Part of a small language model's weights.
Size: width 256, 2 heads of 128, MLP 512 SwiGLU.
Architecture: RMSNorm before each block, no biases in attention or MLP.
Training: a variant of Adam for these matrices, 7816 steps.
MLP neurons of a small language model. Each row is named by its layer, matrix (gate and up: input weights; down: output weights) and neuron, and shows model dimensions 128-255. Each number is 128 + 32 x the weight over its row's rms, rounded and kept within 0 to 255. Numbers have three digits each. A neuron's up and down rows have the sign that makes its largest values positive.
After each neuron's rows, "fires in" lists the words (lower case) most often at its 100 highest values on Wikipedia text that the model never trained on.

L5.gate366:091122109100133123188166083099133130129092192111100057101151175098136126179125100131188117164096136104142100127170167143111098153150140206155124139183121126101090131186128138153146159084103118127114106192139114141156101129149132089189167080172080118112123126157040094120190163130104184121085156132127162131132167117119144156095133081093107136127140103152090130108128135131117107131133
L5.up366:111163139093168130191175116098153114105094173125128056071149143082141118166104157154214095130134156142135084115148130097109121152165123203147103133151164148116108092179154125158149159137101116116088150199162061124177112140151156074170142055136114132092117139156049082127127176128085192112125139102073125113144149091141130149106131081103091154108148136160107131115140131125119104110124
L5.down366:117091083135096135120147113136104176105136155148102092122118129108110105189175109163147130173107112134137134167126178146086117180128126148159147139160136162118136051161167107124131185120115082136171068148157138099166086144121101101167155109209097136150084111163135076121188109145141113170107147153165199101166147132139171112105117108149134148168110106130134094127118148119113151125124
fires in: "where", "before", "however", "after"

L9.gate481:118172130123158125151087128162139134138072125133168095111138145119122129115117103164143121088122121118169113155086145115139099151095120123134099120114093092087151140187164144198111145137124145139105122114089126134092137124135120206155150114130160106140083145087208116132085158117086116078223148158133135101146161078131104136141156137098190161164134158185161104104118142108106117126236
L9.up481:144104148120147162149113148104069094148136106141129067150084079064095123194120131145148088104151196143145143139112139090140167152155097082146163144110142129107110127166181131135133134155117133150090133129131077166132172112159108153135136151128156118139111073133171094124109192127101084083188182126102091160166158144083109124103128108132112145179146154168176130115141095132040116135179
L9.down481:143138125123140078136118136133144145105124170152162090088107108068073116125106141159186166074154158119178137136088140107138126143083127113076107090148109122114109138168205171182127091144115151150115120111119112129087111101190079150091149144142149172111126099116141114126146149116119132093156134152153088143171156104140136097077120193126129144095119137173143108119118092145114098144178
fires in: "international", "official", "country", "national", "local"

L7.gate112:114182087084136122140134108126130112162150105098137130092112110090082057152153137175162059139205078119129104108114117159167156096148084109161108117157164109092129092072113103135087137173126140125083163109139093102088206140150186115119143148157136151101084174144101153106099100126120128133190120134059154068105158125094124080102105103104108172153136129134094149065123086135054132071118
L7.up112:116181070098097165159141100136115153091141099086157121087115070092125098203176160190157099108184080140136068086097135150115142111129082086198091066143152151093123128113116103131099145092135166110070166105135085114117155111136151100129158138190116109128072123115154156098104102130157165144151058181114190079132157139085139119059121127109142163177138122142127085093155115118102130119137
L7.down112:118125073140096130165186117129150175176129100093198157125119116151123087198142106173145143075147106118122129083110133116123103170128075037143076140155101141131143147148158140107094137139119130140145097132134084163164145059103109109120142143123110109107113108114138153095156116123191138128098124193130178096132124124139139085109105104194165149221109158151139130156107145117180148144167
fires in: "film", "music", "church", "book", "films", "time"

L9.gate436:186115129122179142110139099132091138081145078135099056131115131131071090115110162176207104138135125122157136091089094111145090183112076071089158189126117119063124151117099115104180073146103118075160109150104067185178142178084144135120156188101085150160113108102126136150145182081080086179184124160090153129122127132142067117131120112102120117113085119199183170142139143148141130099158
L9.up436:184075133154140076113160147129084118127128118115102126143078108105095097168129116095134117131099122150170166142184168077133108099124103115091191129132116153089108131186158117139154160100129132124130113123147073160176163134175209138104127153121156144121074133094108128167087124127153145176110057163163149167163137114144112113090089151045172129128150085077234146089169080142129104077143
L9.down436:118088077157140082123098156165092133146168160076162182233119109110138164149124045095125105125113112157161130175191204089088090123118115153145210070121084129131069135139183155173096161161093115135122180153131149085173154147206146129115147099155196120119079145102122160142165127142119192135120098090183135151108110139136144149110098172079116168145193140090143134124147076143136130114130
fires in: "both", "new", "various", "according", "access", "known"

L7.gate430:158134202076095091162139128067152179199070152062089124142188068112102172043085138146149136186119124083189091142139128143134123148150132143103155163172123106189085149068111119158106107119102179105111176138103128150094085150112134147105112146132129130117111107116158094133079177166176120094129124186131146135160123069049093109135143104068139113152092172125100107143106094145081079102137
L7.up430:126100139071124089157160138155097196197119155070107128110198131137111169110112127119137116174091069118160159125120181121155155147141165117111141132129060109165126157111083094126129128063135179140129131117126106110132122161138107116133103155130152131144072118134108104121097192215187148174079120163150131181139140094074140120109115162080150139120066133116100088108152120118088134121209
L7.down430:092092170112153142115178096170116196212114114082138118079159090113126079148118140128143092184130132179135153113096201166127190150130124122161177065185095156117149103142075105150118116119112156132142142134164150121147131075121140100145112134125151167154109142167108076105158130152121138179075104090189132136147128110095161155124130143087159131149128107121105118118097096129132132114174
fires in: "after", "before", "but"

L8.gate252:217100108130137137066181091136097096062090147137103087104138120125116167122064136142160209119163123168160118092155086184090157115136137101130077102125141150162120093132117136104199115076069115093107082152125116118140130103087109117152134139109135101146123114169113074123105110092093153106196129131131145116197141137147124089163109095071146102183127123159171089166152120175114139075144
L8.up252:119017108124113071114112095098132131119117112171075131094112073135104083180136130168121108127151155204195205148096080129156139126166159137111095136123132114147151117143138114149195090085139123110075123090136136154138139126125164066167127071112164120161125088125098103089124130054152120115168124073084166198163139149157145107132175161118110148146174115122194109112089104149166184128114
L8.down252:068052142205109143089150144111114137098112139201108180139099155111145164167131063154169134084172138171183139122108124134129148075156149138102101121136155112121116189093129152186146099118097091160137140124134173119097187130090132073204115067103146047116147098110090093119126127128118117144164061103153189139194094161137138114159120085136127112135139116143171087136152106144158179117161
fires in: "an", "2025", "2026", "2024", "2023"

L2.gate4:163099189158070135123104151098143094160098146096113139120057133129118186095045114116126140181091170089123116149151150165155115138099114147111051085110126200034127139173111117118088098076144127097175130126073187139106185140145082076128111099097189156108133172174133133083060154116160188128144070121118126140129163153122114124150181127170105110114169129088099109192089110146124145088106
L2.up4:202091117166150078100118110124153146119147127168157071116132161062132110106153118208085094130083099153132139174124091189085106134159152122159117133108103137104093113168136094141178106179076087137166097113162130124180087059118133097113099138107125133127152133113074089096115148149107122133151108109152105137116125161087194180165103143085101162156167176154155121114156093094119159143106
L2.down4:107137118112120101163143134125112086098132105116152068163137126117167044052116146135162119130161138155154143176152106121160106136107136124092114122114150181095141029133152150129167128133137095059137117139153180162140136132114153158131112104123201110122142128068183094103189110109131123164094123134131107137131088170165102134135121087158093165121121182133204110097128128124122118129099
fires in: "a", "30"

L5.gate170:149121201150086149076157163118137038116164136159105158139071126125071157122110154110181141104191115104102199153142104173144121199159146057130164142128149163140086103081098088101162124107132112138154101156131176089115155122131137070152088122124157154101127218101133120148136081146110080157216149154066150113123120104172151117176199205116151170092192140136142116130100112172086099148128
L5.up170:138142142129134096139156197134153125171110128172114093166153147163102087145068126089156129153127133151120153107088085116069137128187196095100149148126166085138075164156098131141095120152095099074146114136130082114167170131125163096121154166136149131139117197142140098175099081185090069188146148153087125139150112149139124136145220141084059137148117070157130186147172172161187107148159
L5.down170:180117154115126122115172167182157096128125161180088135140143147176108112157098166118145171113181105130073215131151104153121132114172188127114148157094170072183058183115130111108084151140098109129141127145139188067148142134153153101102134127160211137083142121144101146155160098165069103172188173161078152134150092102157186068161183165132074190036173106146179115173126127135145084099201
fires in: "support", "control", "include", "use", "supported", "included"

L18.gate499:198131092151139137148134086180123144173134075176137118175069111215083082109090184130127117068180146141135114102148061135107127134078148135104130148121094112106168111156119108131081138136109130095156129119166038127161137116146176158165146015138181156152133157075127128146165155095139165171163121150108138130154182137127125152153062151147178099092118075133091131128114121088094150180161
L18.up499:168145163077111109188098123104076110183133075161068159159124118064156049124171103181138143104041087109145147102109034124120163082150040126161145205127113134114076089136092146091132096109136165188133118115117093119116140154135125138066130102128118125073127144136129120145161187069158093168149095137134099206095152135074109145136157136141145200093142111048112123101134089150123127153082
L18.down499:209121136128122158071150130161153095127072099197110035136074173141119092117153169154093148091097140122103149136143118169118125218114140122076070112106133074113123172124162100152101133137102048114158132130114081109128122131092161132111113132183187107093116162109161144129157118105122146166142107144128117118138168099096144067076136103132134107149110135144105126073124104110178086080110
fires in: "was", "is", "aircraft", "committee", "were", "are"

L7.gate243:119103165084122061115125116164192124170092120072107113111178145138104079181133089186145171180179131141135086151163156136125142106127103151137156082128183097128089111205080082126184139094126140102154135133108169104138134209124163140128123098124155128124087122075129105125103087149140156140122181120097122158100181157132108107107147108065103140115080104200110092131135119154120134121106
L7.up243:120169069104141148164208142126158152137132170132184122117098139168126118093161117093198104145149126156092121126118133102138087177127159104141139142106136119125156122120069129140062121128138116088154141134160094105148166165168134120151100071159127121124135216143074103182125149115104090138138142135147151098182166096145061163164164093154174065103058118147115110174143168108098166117158
L7.down243:160129144035167118146153127176114186221148177127157107112128118114110081155167170093178107154097152143118119133138192111124114195163104091136173194170131174160118108074117109126035122099158078093159137138150101129078101122175113112119105105167125127136162129146079080136161137064145136160128129148101165111126142131094143086156172133136088132129082122171126125150106157100138228157166
fires in: "but", "who", "because", "though", "which", "however"

L5.gate451:185153151077103137186147122107122107112115040166096074154255110118109157092119058081135126119123132155135142149122126077111142077071140044061123131159151142051117099070135113117117072161079143135146142104130130177178130080124175125129118146097109107106133160072220159113174132151065177135104130147114141112118140139139093119179171115126141122130107098180088125115104154146160108144177
L5.up451:131088207123100106131088126151168067149190098162106080126167165123079103112087135095133130165154119120113169132135084117085125155114113074111117143125137141136109137148146106129218108131117137062163115155157142133197195104142118125112199174135148126150136143089089173118167101122104134099147092076115079202143116112103193079138181160189156119130073125156167119120113134111106154167170
L5.down451:158140128120105110137132142172129113180144105146106024191158148148086137095130139131147080061166113113189190119147148111125115109122121073154116142092083123121078147099074139117125114161071121146138090129151132116149161129147147137097129135148151108127159108124126131128163140118068126096184136160144130179176141132136143082153125207145117135097130080157126136108136152135119118099208
fires in: "also", "include", "included", "includes"

L9.gate42:166118115125166125166134154174135147138067089099144141151091136145052164085128080131137186099107145125159131190156144122105098150108123087154144128128105091134175168167121177152115120145100124110110149139188043091140137201123118157166181162146073117131161118134057138149045195137174101125149127128116111225122145082131151217077151162127193163170099140105144105159158111095117144094129
L9.up42:159130129097153060154162157116098122165094157075087148126134063111154183138129132169129091107143118156047132142104141130143169108092147081135194177112143150127098135121152076103151199145128119109128129113126163115113142110109030080110093150073170148123117143095119153164112206138159202171061101188083159151150075105120124149135128144149169105128073145119136145064120153116136100123133
L9.down42:119129085122134119105105179110086148121118120156097158090143065100146151100085166131155072081176136135145135120134218138109178162072074111124166109126137142077099142116159130146150213151120077114154153101104198111104157132092061123053075206071063162101105163068129144158143160141099146165132091142116136144141143112118088149126091095170166102132149084192129131102134130144132082135130
fires in: "on", "productions", "production", "corporation", "track", "released"

L9.gate102:182133152076145185128152087129142157138135136101129091188078133079133145130102073101191114146146183165165105105100146096164084182112082093138077200132183094143131114138113124117132157099097117090112104136118142147119124108096156108121086137143120131118160129138105129143096251104091090104156122150138104153075160126091117125138137108115067162176103131096141090136160177120126100134122
L9.up102:135103137079165172112131091135114164113213136122143091184092101121143084145133081095130109153110148193175121112090160082144099175148098104143102142115128102102060146152182064138139134089105132111124073102101141159094102067123128184068104164157105141152131133158121126118073161145076118111101152163193119166084116102138128178180137117128075137142111108091146118133173182070146130134109
L9.down102:114147116187152158056126123134091163103151136165138150101127150124148106116136186147086142128113138118109081142144165133080135117101157161102113070117120088072139144145143118143163156202184119120146097086161134141159125105126149173102135155105120148153135159128110124122137096135110098152113168095199149181178081126156120139194105154175122133104145157072122188160139085074179129183140
fires in: "game", "record", "games", "fighting", "fight", "cup"

L8.gate301:095090156122084099217119108131168074078136146168151122102144098159084118167085083128141094164193111122188107164099138103188117213208080166123072143103165080085075166085140099167066119191144179145147179147115105158104104130128124139157133091143124132132173175142141108156096137116160129104153139135096070130118129130064125149136128086124079083132113141096080136171132091137092071130131
L8.up301:144089109136074159127136131154145140092142143147198097091145115144093150223166084109132128119160036152182133130067154148144082183188093158149053186109166125110109132131128146166078158123140168169124112105148130122100105096152110084155153143192154179158127174145138150149125102142171145138104127172146143122162082140119166103114104136113152087118096116096102115140157119087117096144158
L8.down301:157136117140065172086167150148087147144133162137160131090068095155072175154142092078149208122130115156144137080146155131144134159147105090138106178127102124119201113190101120111119135123164150159171114128170111113087092123153104060116144155149118189191160179152138143114121134140125142145076073135132150092099104098117169137126093079154187091077131131175153091107128095089102138108182
fires in: "years", "year", "city", "state", "statement", "business"

L14.gate243:140130107164151113151122087140216113154175102111131142140134107116084132152125124134110113099144147132157078126099077102196050126085149110141129138039110041129134112044112126138151131135125092145093131175118074190156109117138125160152162107057166075158094139167136078122107144169122162129172100123118152086150159142113141084130132160116095051127067129147143119174148163078082099195131
L14.up243:127122175141124131129103138122112103157103112057117113097156118152218186168058126140085125162120178113087129092143141125152152111079146071207097133113127055103179075085125166145131125153108093141176121128158168113132111142123163107108157159138139122167104162111109156106102159124098085107161152097099113138110135183144140135109115129108073143135070112170092138161114109166105194071105
L14.down243:139085159046193143145110153149142168131081165128127029048133097126127131139126111140093143118149162115140120149086108146151121092083153160112164096092166172129113145168130158084114078107134163112101143093100172106069142130125086139124155141101119116123160104084135086100095131116151069160140161112142157100182118151095152138175055157135118191163126098160113125122136063167194106110174
fires in: "of", "without", "often", "always", "find"

L7.gate126:157156116120126101119088188130129106153146087173131140152051136121094110132094116139112049143157144048134120138143059077203156120202087098107098104096130115132052078124054134105063170111128138107139114139136078170082124153075170138082133123150167130103130136124142140161050141093132099124176083138121112053129094120080147146141119202138139099118130136145115197123136127161156109071127
L7.up126:134152105124173105100073169174077182151143092191109145182044105141105147139122117130127089124156143082124105121125111109195104150193099157113084099099088148130109101097096124113084176137123142120120131135137146120109112112091143120102113144210141129109121156114149205129086102108192072144139060181123141056144107087115124118088123240149115115092094163154149134119166111128174141106143
L7.down126:132151109111121126130100153129107196157154109153074111156096119154080154165139081149162105113076165095132132112113144142201137219166129112112081099119119122115088151195082129097127165108127112109144076141134132110082124101108130135105149167173176120167148121168161120110069116141145064162133117187151193105132085101102146156105130172174165189093118109140167145143133121123166106113134
fires in: "charles", "william", "thomas", "robert", "james", "williams"

L10.gate198:123086163131051130118151150086170113126062155120148111166152187125130160055092095080080141130099166084164063158117122185125100148087112129111178084109106172147063159105101157133106122138143129186094133112088133116124103152124118113128157108076116150188083147170146148111074115205131137146155167172106081094138123149204075088061202072128100148082153134163145088149096132150118148055152
L10.up198:123085216147190110162134071164127123081057165140133105155144134167137102098154147085108138158161144123174146141105146171127192151144154110125222146113112144192070105075175175070123156082127151142125111146169181154112138124207137130106128131172086187161108085148140134100122109068159068097141152152169093049076155097108117071083089141132097172126068113143129114141095113116174101144127
L10.down198:145172221103052107096092086133080141124147159124098166089125142117120154088166140154107130101146074102112133097176181044104132089133124114172142119134139148171175100157088139104162147097176129106134051151123082114138180129108129126126132146128176141133120149088159127116099126112132112137107095147073151144120153041159090074123116162125091123110137166160166156130160127114097139131135
fires in: "also", "number", "caesar"

L7.gate480:179130158161095114140148134111143143070114150165143152142145079093100151128089125138108155130185134119138108102159130186139109157147141153075137127096144104083118099093099123101128132121087102040101105140145114168148175108127094169094153147125128149114134093138134115140096116133126088137252103080156166106161105103095151095131061164110078145134094145137121152077166076147131169116151
L7.up480:180149124099104074174068142130158119118189181121135103164075158127104130099146184144130102152141199087139129130104008124142150154095099120096089161120074127076087085113108157101122181113117153138146135127101114179106132073107184098081108196173091134119105121156095191157102119145183093047130129166111135088121131060130156124145104122146117113112092167072112119135079098148077168115140
L7.down480:183118139115109067138124133067133147102133147137086146129121113096091171158138144142160076118117156100119124134105066119165121231187099162118095167107079146080076088159073159100094145104080142087147094141117111162163136084080166133075154181161108146136136095147148140137094108165158095078198152143114143077126070083136140155085103158145145193134115127118122131112076114118113102145151
fires in: "thomas", "charles", "english", "james", "george", "green"

L8.gate277:114137108100097120148144174153151107161104102122149163130095098141116103122079161135112159108100172116123143098151142139145096177110086126126112122131097181115080171147109097145176136146173122148161096093125113160188119171096150077159134119160172137161086098066137165113105167155080033122174153153093129091119163107187101102170150108102147099117126107115099103157172122125099088130186
L8.up277:143138102143126128171130153092114133102150125159129101141102098120139129196118118112159103114086098123116200145098108182107144154159160132128111114130081196149103049158087131125101106138114116138116127127131114140127225150177081083092123118156178196143119075180224106039149090131183115116151184114105099136081103141094117148110104094166114147113129147145084193138117138136139102115099
L8.down277:137150133128109119166105177115082104084081158122122128182209086162092164192130089093220161145114145100137170142130214072142179142122121104123134189138084234125126109136153124154134115157143137140152046127128137118119155114110113065112172099116161133093121112064150171108117131114143100082133163113057076085118105074162128114099147148153097099138081081153132074088122126076141144119116
fires in: "new", "original", "local", "originally", "various", "official"

L20.gate428:149113192079188093146152130091162082118156134077187119119176083062088094180101127197138122126169126125160153124120094046135140116092137122115081143060135086139093078132091131167082117114108087103071103148081136062090134120120121203117124081112121136156181204129132178135158184067089194101146130174092135129059127134125134129134125133075164169103118144108140080160133142130128100155123
L20.up428:115087060142130107097151241162104122077184131114126156126100119139132115137084130137116106086161145102131071110154138169130199114109125125093073127148135116091125031153070117086093105111087100192108150097065142175124121117145105106119140124143122102153140123087142138161178109142070110118135144118164110164091081043106144167103160113158153107128129119145125170173154145223171112138133
L20.down428:115129148119194142094128163088154153153081151095082130122171118105129132104168135122120134124205138156134149118096134100136124118184144105093059099105085100137160116115129069085034125162108125074165134109159114186046182146122117148151067100092088105137115150108143184071153126148186102097092047082119183107130129101130138172078065150128141142114136141142178130123112139137150154078090
fires in: "of", "band", "at", "company", "group", "by"

L9.gate445:118164058115105136129123124123129109151175091123170065158154096142107144146104138109218100122133158144108187073113100065129147177170118163120113136167115125121136126124196112163113161156183086077165151148129071144210177091137147146138146160161140130092110125106144148146148056148144146078197101101114166155145106087129135105180166122073112143169106120127056104122102128115147067189169
L9.up445:152138154129133123123130167151118068114117121146078051111129134128111082192170090104123141179084106146152139136161137140109167146126155074152129122133104217095111092042189116102174133102137133151133067072137099123168117119108175095125127162143183065150125210063142171152177134126081144166158150161118154136087147110143099058111162143139111122092114154172110116092138098142093092157189
L9.down445:169227101098098064158123167177153124098114105164115142090178136178137109086121061091222129155108119105105174137167103081094148096180104127092118175112085157136099133097126102168089111167102129057085099114113076108115117101149145140137177077180150143120135141048117207130194132113106130139120100191112129144113137107094202121125164153156143170094099111133119162089121089139100105160147
fires in: "be", "are", "were", "several", "best", "various"

L7.gate505:133103132118128140122187169126140123108096182119140089144086092131093123145064089178141100134145131129087124169083135127132142171172083115102128128147149066154120146153152217149093154188070120111145104181153073108135186084153122128161103123080114067108153141105079077118050208127118142168137174180091113119114155099093121119146118117113109111111100175130118144162181137127103064143134
L7.up505:139100130104148143112184144138130166091130148157079125108109143166125123137084111157154103133148139128126097143171186167095148150166082181100126124130080110143127135155164185122138149132104116120107114131159080108119109121184109115157109160124129093115136179123096127087075145092163112152098187202131185082068162103123088099147101177116188186064106161136107110120209118092155109130157
L7.down505:174172146134098202106178147161094168069155145118160111117119136112138151105161122177104129178128133078173060097161198167138131142154092128142098112156112160143078153203156167154104158114142105163109104041136103126092108099139052104090094123156123112113147129099147103149143098160158112111106137166120126064105119118120113128165095096145123181130118159127124135136155132093120078141121
fires in: "season", "album", "year", "game", "games", "version"

L19.gate222:117101155135116146168144057169104148150144144140152128139097080093182062127129122121160125096093120114149118099171085084105096125120163062092067097063152158106169108098067138170132144096114147200117108114179129096150192126149152111163158145147116105120118139172109158098104129107127156148125130187105069150016143167123188112119152115075147184158093150119113090092103130105131131146094
L19.up222:141092162148122088123120125175061137125136193128134091164194127080119113113139113112105139132141174146069060162200209151124166114104107161100121134164127100074105097167152183139131075119099132171085170143119139143126119119157108082117127127148104201139153106101139119149160064163150177077137102133196124192169110108137142102092134153153145124115129135136136154157088111240167125128114
L19.down222:127163164120193219104102164028133124144165172062155161113115159123129139144111170132102150159130119158146156105077108157146192145111085135080120134115129100133100063160098090129095132127080122130108118122137136073131165155125133101122089171109076094127149160180091100122109211098073084120104093066041087120096134141098136163135132114067203148128161103127094093145141115109123127124193
fires in: "of", "at", "attended", "joined", "with", "to"

L5.gate32:134165239192107088149099135124123098183146096095168085166153114083081148139121093127158134118143143105116153158081108167185147154105116068037111114116085159089095084152170125090137143208136148118064071095189115155179134162134164063103176165114118100097131129156169085104165124072131100107152133103109112149154119085067112139130152157132115134195134150106075100111110149105075145167069
L5.up32:122155069124115119124129095162164114080143135111223109132092106068086143095090157094130141129135123129129156081117091139095151101140116206119149131142114099119158121070123086114167123108204106087128125145135100158101119081109139182143147218119095106123089119200130164164117139169110122075206115141158107100122092093203098130178157146145138122094098143086129146148147134179102130150186
L5.down32:136114144109106099089085041086127139147137168057128071212122145054113163093097125103136130099112091127149183111117082100141144194147133139103078096136073128112127108154123144099070111161155130095136087163173111122059131125122145108161130195119142091107118121077103131137152169171148137110139137093134109123155134090117108144119148138157110187103109159053092082173162136117087128119126
fires in: "world", "national", "paris", "canada", "france", "grand"

L16.gate63:157146111122096173161171211116164178126179117139135114042122135131108118114122154138129181108097067142096125103127130082136081136102187139104090124114134079094132113143162094105073125157136111103128123198080071159147100160111129137185093127177142130114063123053126182095110148173097098106154174142132169151150141121055156128164116137101114124126060098158144143151150133143174192148179
L16.up63:149119159153094117125151121137126100122089086093130126105132136111099113115137143126167052133096111099115079137111152140155104112151095176164149212103159076053061149154096163170117111123140136113066166165133120125162171108124145123153171145116088136154129152084123150169126204130115135139158185183132111112092155137083143131137144124096057047110103106144142166112131148198125132077163
L16.down63:125110119143105165159112175115122142192139119102127103161097109162119159138159118151160158131115069121176148136128103085125077142072214122111119115126149113058109087162145144098077101158134142149200084128107101151133135130114171130105098110148100126119108132144122140096097140162106131097135126113164156115125171109116196155136130147110079125135122066137165113149145127089136145127140
fires in: "s", "its", "their", "whose"

L8.gate402:138137105127133102119154149118100145143160185165112123153070184145128116076092155086162110096096075118126143108125127166129133141178135070138128169132117096133109190169077156172107121145138058130078104125176075095129177102152131150107128106164145113132122129062133105086131114139152054133155167130080122064169144118118082156130163092136076107067171159186061070145186144153109071134171
L8.up402:101151087127116039135175153159092088122159161140088116125147095173096146113131136134175155122157121139116170165114107186112163179172079122141152124137103103167103123170069119099133071170128133138138080112148144161099107096145168091116098161145163140143140159081150123082114144099150093134113171118050081131115139117079109124107177141097091147042145183169088095169157109128085108146177
L8.down402:137153157151098105126176199116112139118163188157090121169100199122139132126142111060134166135121109161086117093131185155115106161119129108131144112093148124137118158173099164183076110116121044147118096189183077120122110082199129138122112092165132115143160142087086137098128117092146094116133193106118123082172150149107114102172150083134092113103121143195129101091191141201101127117166
fires in: "known", "development", "original", "large", "originally", "largest"

L17.gate285:086140122116149152212142168100133115131115118126116094100125116143119142136170092125115179097110132136124155090084129092106131158074117184143127095087119140097072149194151171080116063175063134128127147159166125131169154147146150142156100110075067119092151092084139061129075211125122150168134122125133168124109148072150182090099054106156088120125101126147153070121146156183145120107154
L17.up285:180161134176052145091197142095131138085144060109129173137138125176137169167115130116086118158115105147178126103088109155168122153074092145122115200137110207132109093158169143150087114130181168150105130156109122125103140168127123124078109156157114157149146161115084136077117149191097133099135127050158124140147167135106114101135137150130109120135130104106161177113178095150112144168103
L17.down285:123127130134121142157169077125119186155146105093125110124116147158119160085124139167131120127128135125158130139135116157131054173105104205066118128145156113133174132141092183171162142111153167135141111134099076108115153133122147163123115070123145166102110219134164117141090101129141124129104148105105118148193089107111152103077150114143088128144115109122170153129071163137156143113149
fires in: "his", "her", "their", "s", "irish", "whose"

L7.gate264:083098130127061137132108118056066097119098179123128113113113167147188122149151119146146154120111131159180081136148120150121099116080142138110177150127135147093139133075091136124125146173109139130134160163032126131167053130147147131163119153107121143152126092136182100166109153158093189112186102174162193130133112025115175102133158169078141105134099198175131078132108099086110135084138
L7.up264:115107169104158085115158134135116126181077111159147105184135158105086135176078147112157105124156052138159109094109099141100082118153170122116134129075150139091149120160069128163081156138091077151131128154162142152120140128151079028145097106145181154183105135079154080105140117144138146071122151143100165126187130115095111121175123145108114082124147112158025081134163110116136134116124
L7.down264:113103158153102166136113128116177073132124154158194158127141093089132131203103184094137139123075129148188133173110139104157100156151154151138149129138109126154152179112098064122092120085138155207138083092151116148114060113096087122075154143163142188099118085152184177153155165111098136111125152092114169133130150089106154149088148109118105141155092062083124130076127051138136105148102
fires in: "year", "years", "through", "according", "1993"

L5.gate302:123155133152097102168062075086131124104152110091176126102162134118112172125105128140171097158178140176157161168168131170140123092180102137121099159126122092136130133137161098142176126147143139093157111124080047149170126130106184139103150108099139078126114103140162155120070120101042117064144115097108144143118132135143120165105142089143098114101107138132125180096080164129118176181195
L5.up302:128094193112151119171102109151095090140143156050123105169146123133097167118119066155115068122145171118107173150110127155119108123190129052109118148150106110128099143091153159071134099097160131128187144140159118149158144084162114149053148198092145125050152149129147145132168143094165175073159165164116127216115139100147134129148131134141085170168110179132076168117111119127132166174085
L5.down302:134093145173145160088062143159146099133099120072137022163118096053180135133130096151177167116164157132149166112145133151122074107173101113128132176066130117137110127123087158131155176112136135097095128147120070115146171104112178147078158154104121090099129137139149121123194164113122141053133165119086080138163161139135127156136147122170039169091157183132068137160144139118119130137139
fires in: "won", "national", "country", "women", "world"

L7.gate317:198199138132148106132118180074122058107157129150175157127104085136064124099150079154110155092116167048117096121088095112125154145138112094114109185162132096178072067128154194097132178085115108156131157090109115152150133142101185148096170102120100093092123153100128095156091141133119122061097149112126133137134097108143135082119128131094067119140117106100101150162096140153094106074116
L7.up317:151159087127131165122121141143092118094175109172180174132085125158094153173226090118127179103106145101107108115103147134102147141128133115128086145157073114148112078149181182049113204081140099160117141137110099125151138138123145161123154123158105128149098083149154097074109105156125107127099107154187184100155111087159151083107105161110083117136124075085113104144107151062132151108115
L7.down317:049113088099145145086154103149104156099145124156154128121145164143170095184163173111150151120103100187128091138133151186096078163094152095167101064103122115107145154139143097094121095157153118116123104128163075117148123091086095115132118145124141156155123103122143159061178070135086127171092104149195132102130106115113108109196114135202153169126173124155119143127138125128179135154102
fires in: "the", "0", "film", "democratic", "films", "music"

L16.gate65:111111124117113123099104152143120102132148088107139071079203161130130148121129120111085097109130150111076119160216132125132098099099087125181129107139119110155147062084135157132085150156142175121127194163118084098150174157156147176129111117081088160138148187130077126159122132135113117139126079169111140122138117126162165099102095116094084083056142159158176149122051143116120109200183
L16.up65:177168125163122158123151157135070139083106154139125122123104136146092116146123171111077133199195154147141123116151161101135147075105107144126090164148116110100145108086148120152216181126104125138076153083157181100101130124135101124126184153107190168107161102175146140131156166122136121128091104133150068146097166089099113038139078107146053113108162129155161177080155119101168113076144
L16.down65:152140125090117072085093128120154129089175137122118087183149137139159123129161104099028168157121151152059130178208123090119101137132213158112105168099145179144127114097070160109083194156111123139197148151176086110114087094157126140134092114147114135155097112161125162141169138095081117140109142079165116137122120084174108091105132163139133130134117129134140098059044098154108104129099
fires in: "they", "them", "also", "always"

L8.gate436:120112163081088145129079142120133092158137146057107070111142181097140139090137156153144115146094073083085104155151127136144082122102113085114131102158116171077093065091160168089182072138164155094096140092114143082041085113144128091075059174149090126146099090109167147153139141130169138123108131148114178071167130047094160050118114068125126165143144155109135081104150104125132130134182
L8.up436:107120103101153102109128157122108096147161104081154136104132142111151199133125169132034134152161132139156045168114146132137101125153151173124129148086120148106094146148116126131160147140073170120170139159136135166132129117127063084131049129164152145125163139061067156154085103146129183166149107089111149077164148098083107185190159173090101156112168148132060118117197061139124108121096
L8.down436:175121164095115083183153123093145112078153137118123123126152150109151148113109167142039140167090136145121074139145097114179177105075140221167132150110128105122144123103122125155148160154105153187149098123134138169195108100119104068125100110116140178109085146120138233121129114119165133154125115083164143179147174091141138204132137093138109146155152098152104138139170116202155175132141
fires in: "her", "his", "historic", "their"